Part of a small language model's weights: 3 heads of 64.
MLP neurons of a small language model. Each row is named by its layer, matrix (gate and up: input weights) and neuron, and shows model dimensions 48-143. Each number is 128 + 24 x the weight over its row's rms, rounded and kept within 0 to 255. Numbers have three digits each. A neuron's up and down rows have the sign that makes its largest values positive.
After each neuron's rows, "fires on" lists the tokens most often at its 100 highest values on Wikipedia text that the model never trained on. A number after a token or word is its count.

L5.gate243:122127123118140106088095164149135114175113104172119152110115089115115109142129120144153106113143101094133110162093132135059167133102133123138150095108134163130173149131184120141089151119137095095128117153128113126129116127145096135092116115137124122137176107128115117127139103139123139135
L5.up243:136126146080138140119113131158135120138143154175166160122111134125125118145156150161115098144136169135140149146117110145145108118169144153133164153121108137148161135131113127121135119112115126091094091134111135140139097100112042083107120131165118152120142100129107123105156137090133111167
fires on: "," 89, " is" 11

L5.gate198:172149192089124162131188118143116153126132124140114117134121121118081128112110124108133101141165128140122157124123101170149103108118105112069128149153130116100117156194157123136117098132154069155132131148117141108130097129135151131066108094129138126144149146126108100134108159152140120105
L5.up198:131135129144115073110148124106069141149137145123162104119115108114122129140168147089157101105104184130121116152141113065095105118112125135129161180110153091154148148167108138166159112126092123125144114146131135126140137109060136145125125161128107114154125142154122124117172130170142167115
fires on: ")" 82, "\")" 6, ")," 4

L4.gate446:143099152135137118117117120125148164154118119126145122144099131074140114169092112144111104120137160130142126135127163121124137122093066101130153111117111061112180163100164108142143151129130096126125137099146189123117105137119106112117130144118130124095147165109143122166166171155134118128
L4.up446:151087165141143128160136110108146163154127136143141147122127122075131121178128153130136104109151148155140151145127114128132128107126095120164155147100120099134189120119109149143152127071135097092117115121121158140128070155095151085093131159131093156122148147081095147123145171099142141144
fires on: "," 78, " because" 9, " that" 9

L6.gate454:161168098137116126116110116106106137118153089142107152127084132139097109139170087144098121108120157103108116139108135171112143176125114145112119146093115119108140121153117121155085092102118111117152140137099191112172133120113152130097119077080139141090082096156123099142154167118142154107
L6.up454:140112146130163143129103124112145110121158123146119127154106152105143144154137139108108123095075140099130103110149120153139108170060144120102120156125118129118119123167139157078115156155150113083102165125128146139143129138173181115134111106122115110171121114145109133131105105118174137129
fires on: "," 27, " and" 24, " January" 4

L7.gate178:148127144178137126144138107083135123142108135139139118125124115076137143144130152154129141083112123099147145085165119165138109129096109129090127112132117090128138122133137116163128131147104110103101122140098152127169113153080138133128105098127141143119130094062123094152120164162139096140
L7.up178:159128078156156078146085150116151156089134131089122110120107141112122121132137144135115166105120085132103085135105067145136094164129131109126137154117148099137126106094128141153118123150122091082125128136163126113204109148087133167121122160152138141135161124141126095140161122158131138118
fires on: " of" 32, ")," 12, " with" 10, ":" 9, " by" 4, "\n" 4

L8.gate369:149106125136162121152085164122159143118114161122084148128113139128154140107144110118110126143157153087130146149154125138110137154093115081143111136119145087132141145155141105121121145185157140121142089147125104164186112144139115129118089139168164121153181116109104091125187132086117136110
L8.up369:147104161105136149109132102132140143112164143146136108116168100086128130115136135119095114161129182107088163124137168120144134116147079132146107114154132107119147120158154100138148099159134125169164172114156131149150112168136139110092167148117125160123119147098077120171123074097178120143
fires on: " |" 40, ":" 14, ";" 11, " 3" 7, " 4" 6

L4.gate215:095181129135121115110088167094099127125109108105121143146108139114132113115111077146110139127150112105086131152143142158102134144128117131128166158116117141087140152089178109120175100151121136113102158124088131113116106144132144117093154076104131096090142125114144142152129153157076149103
L4.up215:132182127118125132122089160155123142163108099138135144121147134130134148168109092131135132148148097139114154149134108136122156133106137153105082112113171115044127101158127138120116155085161098172135172146121134102103131121119093154128123124105173100146096098155144132120114142108140121075
fires on: " and" 29, " 18" 19, " to" 9, "," 8, " 16" 7, " June" 4

L8.gate245:065146152135166121115152127119133166144118088130132158078119110144102114142144138143166135095159152126148157148135127181138122169124149157104109169131142138120125122087118150120068169122106108126135129100136129107134153171095109140116096132127129147094135121077169133122202145133112121100
L8.up245:124093116132140137169127080129110167126141118150135104161160160106092145101089087122097121104104083091101130152136173143146132161129156125136128123153154091150147095128150139119142155175128096122082144132121120142128138152095185145139133133137108105127121136142173114124136138100164155119
fires on: " and" 57, " to" 9, "-" 8, "," 4, "–" 4

L5.gate25:137139126162135093121143146144123156167112106161134149107135087087122125159118125167146156115124142124123149149157137131114149109136116106140164103130109108106157174149146123125141141095179117113116129115097165117158102113134129089108097130088145164148150152152137113144155147132110121130
L5.up25:157127146182156151198142096094172145142132119126138160131117114095082115156113112087144107132138169163095140128129179110138145128105076102168161124140110084117142132143118094101147153137142115112127165107132126161120129147131162108103137131109149125108122167149121127126105104123109137105
fires on: "," 71, " \"" 9, " as" 8, " because" 4

L7.gate108:127089136079111116124132154085117120130148097132128118148117037130174078130133160143128114156120120159160137145149155107132108124161128177114150138153119096136087137138151119111130119110156160153099103155141147086174109117130130130134109113129150170110084142105117080140097107110153148124
L7.up108:112098127122083117129163101095165146143128122153115097152130091163098113134108172085150126126113155125152092133105188134162124051124114159149118139137123121099109118153109096143077113164111147139129086121156144133152136136120127095139105133168145172142103129140136160145141116125137087113
fires on: "A" 23, "I" 13, "E" 7, "O" 5, "ă" 4

L4.gate290:135097190083070134165104122103156152135114114132094133130126134091099136168118123140141152133146160136142093112126146120135153125137116152136129164122116129125181153118117132121149104088106091100119125123180190094143087142138130095152130085141100152107150116128081113129116169136125138175
L4.up290:129108139180132124199110104118140120142117122182196127113139109089162129192111129094094121143155106127120112128143186143153129114134107183128168101110159101131167166122115136122138114084126098138131111144134164129080109134137144107146119142130135159109128120078121105136101140155134129145
fires on: "," 81, " which" 5, " that" 4

L7.gate115:136141110135145143131105178134108094138115141115068165111143113113094123149132118133133091135173102127110142136172111172112121143103097150141133139094148112097107106154115113120098159141159139159150135129095126122134099126104164154072143108112140142114157113118155117129161130122149124119
L7.up115:148106103133107142099099172127143128126156147128069119127143127086177132103125102115124112136105157133128163113139132179147135080124120138146111124131126094126111101169129082159082147168146111143151132156104133177128086100142155175121141126159158167137128115154126152125130110091160124143
fires on: " |" 47, ":" 8, "-" 5, "|" 4

L7.gate277:119165137127117113113131113092122114174138110141137167118089113132096120103143092139107135089123129119077148196132136142112169157127110176162135128136125113145156168135104121159113161160150103107133142130170188170149118160139168144118062115082149152148138152119090085156151158109120125116
L7.up277:156154166155144086109155132158172128141106122133151113137115154170125125158137139093134097145151149120169171122168149153098110167128117143160104087110143093166174117169156148143129125080123121096148107128116136134122135149118087120115134129133106110085139098098105170132147085102142098157
fires on: " that" 21, " his" 20, " her" 17, " whose" 9, " His" 9, " Her" 6

L8.gate145:139174183151172132134092123138076139171090187145164129132108081143134123161133094129134123097150109117171142140167113160135119147099088127138136148058094129113120161138131112115090152115083112132149082154112129103145174128123104144141122100150149162126093129124140111142101162179135118134
L8.up145:126168144124166146119144137138137101130121118114146124154149115126077157142113111104107131133127159150101101084126127122132148111152152132097154159138114136108119121112096104146184088082116113129112137130138127137081142142083148116113080133090149111082078114152138110181087156191155090123
fires on: "==" 42, "===" 17, " ==" 12, "\n" 9, "." 7, " ===" 7

L5.gate193:159153185118098154141132141119102185164123152153132116086134128129122119122125148128144180099133139115160157099168073120158081119134105104126123156124138125109110155153117133134148107127140059118154150106117135114158116102141123146141096102131116143116143093084121122113102141182155140107
L5.up193:099119139117130141098165137148128134146148113192170137136097105084149120103170126133127110143127131106135149120107161135114149075129105128107102125086134136110143129124113121129148088200169118130111106115108138074146127101120091139124088107161120140200105155142148094130121157146148123134
fires on: ")" 32, "." 17, "\"," 11, "\"" 10, "," 4

L4.gate369:078116115154123074144154124137137132124109119143159185111144093114143095132118150186132143145131156135131108135127113110110105116154131138133192157114139135143117101139149170141097090109112117125109150123106116138143106158091144130105092158161164147142134120168138104125167178151185139110
L4.up369:100126138125095127137135119140167138135149128175176139084094104137135130116163169088115074140125151177152080118149164142137146112153148142180171128117143106098097096132111140109118108097123131120099118115159131087131122089178103135158161124111160117116115127093092151119139112089127118112
fires on: " I" 39, "I" 38, "A" 4, "O" 4

L8.gate6:121139100163110133112110131113179143148168147116096177092102112136110116138072118149113138093136106103135120127152101188118095139132159138163101130134145147097099149120143133138158147113136095154118123155096160122134079172145160137134135138111161140110168065098159153137187132118121115139
L8.up6:161122131142122139084140135118118117107117113118134113110131145127106173156173113090137147101126170109135139131159167127151128178149180104125117123123169120125103145196110169123141121121145083131103104165142128145103130107132146132169129140131089104124159120115148158127168128155130145141
fires on: " B" 17, " and" 15, " N" 14, " St" 7, " L" 5

L8.gate491:123133142112138106137191121071123142160098129135122172077126124137176098133096108120126097143162155102099186123157094184120139160143118143171097109102113097139159155179133144120094115124135126127153131112113147144165102133123120141119128143157120128116140104126128142099143108125104142136
L8.up491:129128122117163130150162105161155141087098114128122149115193133107117131127123104125137112155151132085099140092150113132169139146172143136106058129144132107152110128131125126109125153101132107101127125121130107180141100156131129133117112122091152062162116155097111145183115152114140134139
fires on: " s" 36, "S" 19, " as" 11, "s" 7, "in" 4

L6.gate394:162118152132121147096145150121136153143150118071122169124123146146107124131120144149153144144118135144134140091127136121126107136131133109132115135088186167100134107139157121110161129152122137182121153117137132107104139111110100114170134079127117133115138109094132106121107147100112048172
L6.up394:128144119165102129126101092122101172112073150127179156153130119135152119126168134133157090115164113147127117096149148101090141129091167113095128128111151128119168098177118092142149150167147102104131115167126114111144137120093061121135105121164102161161100177135101120097080169142124124133
fires on: "===" 55, " |" 26, " ===" 13

L4.gate296:146113170178107118108133148142122104134130113103128110127140134175147130136133140112116123112131123132129097131119116157084148178110092088118143118120153125164118132142146110118120125139133098133123105133164152131139111123130127131135100146147142154134130151140076137151122121157134125128
L4.up296:142165165118146098155158127103105117183142113106119128147122141093110108129164147104160109110099138135115092152123134094140121101172124118114114110142112142099141150095171179113141139118177157106099153100123157139146154159116109141113117135114165171160106167142178136134138131119116162135
fires on: ";" 37, "s" 10, "ad" 5, "os" 5

L8.gate419:141188170135110106080124128133125160124139086138113143111116089177115116120131116178124150128110156158139133047101126102109132153082111154135135119094170112117122126113095102105108115113158105128138137104083112106170170151137102167133120124126153135128144097089134148135167149164134050139
L8.up419:155145146131129154122146098132117139102144121148123155124129150093137122118131114119103120168128177135117118138108150119096142113122091117102148171121110113119126128094165116159120162097141115157125153127091159072140158173120144161085165093124152124141098145119110114150167110127113140108
fires on: " in" 24, " and" 16, "-" 11, "," 7, " to" 5, " |" 5

L6.gate198:109114131202139096123144105101115110138129117148142131103078112149134129084116127131111148144147148095116145136166112179101116178132164155095127139120152130144109119125134168129094134119129095111139155107117168136096123127127099179127155139139151097144124169099108144146106173158163150123
L6.up198:096136155112142166158160136143123136087109103106100114143133155156184116134124102128124129117140092095139068132130110108145151074111119087112140105114085118126114122144127138114127132124121160118135151126102105128121165085131105103102123154131135127151144147110117155140119143116117112137
fires on: "S" 23, "P" 21, "p" 16, "s" 7, " P" 5, " p" 4

L6.gate357:158120152141107099118127147098085171115125124156106160140108138149117121165076148155189116126149111137129087092162144130133130156137113104130102106121168162137144147146141105146067095132110133137120144114154131100169126169118124152140091094159143110135176107107129124111144134141103095145
L6.up357:110126116158126120116158167140118143147140108081128131165121116129160134132131088123099149168126152132106067110148146086093149144138169154144118141119137154127105122088174110083123145145129194106119152121117135139117147136136161154117113157145144086127155130150150152172166168113129104122
fires on: " to" 81, " than" 6, " ×" 4

L6.gate100:147169138165115094130101111082108143134127111140127153097079113066109102138111094154124130142165114117118153125098135181099141129125131145130133149141112132144113158113182097111129118095119124177112143147103117135133175157112167114095078102128130110139107141136082129127099159139130133143
L6.up100:078110137123137133108079106091089113170099137174153154139101091103139133125127110155106158143132143119121141105091130153133131116099113123140131113114140130111141117138114122147108123128121098105122051128111119151055099116128184165099136160114112146105127132137114136169111114126083121111
fires on: "," 71, "ter" 4

L4.gate438:134166107102109149117162101112118158096128173096100134095116159165101129124137148120118137109138149142149120111108145140139087187142110103146178130111140153084121139170152126151142159133158100130172148138155131105114126166132100125119057149106082095082115101119155132162104156160163125129
L4.up438:093128122157132146120152122116084167124103129140103123132155136102076129131164163161151180130145105134094147117187107151129117098170150112117173143162137163084149107094143104151138138139105122153198169123099136132118141091089103103128132130101136137126097145136118133165071142130154127113
fires on: "===" 36, " ===" 17, " ==" 7, " =" 5, "====" 4

L7.gate42:124139136164128113119108134117124120140109110129140152124060082127147068166123121160119107104138127093108129163101152137122099156067108146109140132077125119124119128097170128107118119161158082118117135116099115128138141117131132169105111110085132130163150119132087095161124151134171110118
L7.up42:137116136164120139137126146124117128164121166127183131102117136105119118098132118132083133158126089156088147174112120140098121136127167166098111084117110156103142127089120171111116119086128091168117145130099119136145084094139174123085105117127138092090174067178123125112111153130134123085
fires on: "," 19, " August" 13, " July" 11, " April" 11, " December" 8

L8.gate438:148113142114114104154154127107138127130123115126177123117160122095136104160132133149152157110149113078138129096146108143093101147143128151109119141099090126100127123120130152155093122115132092155102170144084150128136091143198110168095092121141093112172155130108152122152120152143135117142
L8.up438:150147119134122112120101116167122160162123165143136151144130111102124122119110080147139149169129130102106160083108144084069110156186137113114112138106114148115122156148079140134127109121101076104154100160161148164119143125136141121155120120155111157127140114142124090117156115120110105172
fires on: "–" 26, "-" 23, "s" 6, "," 6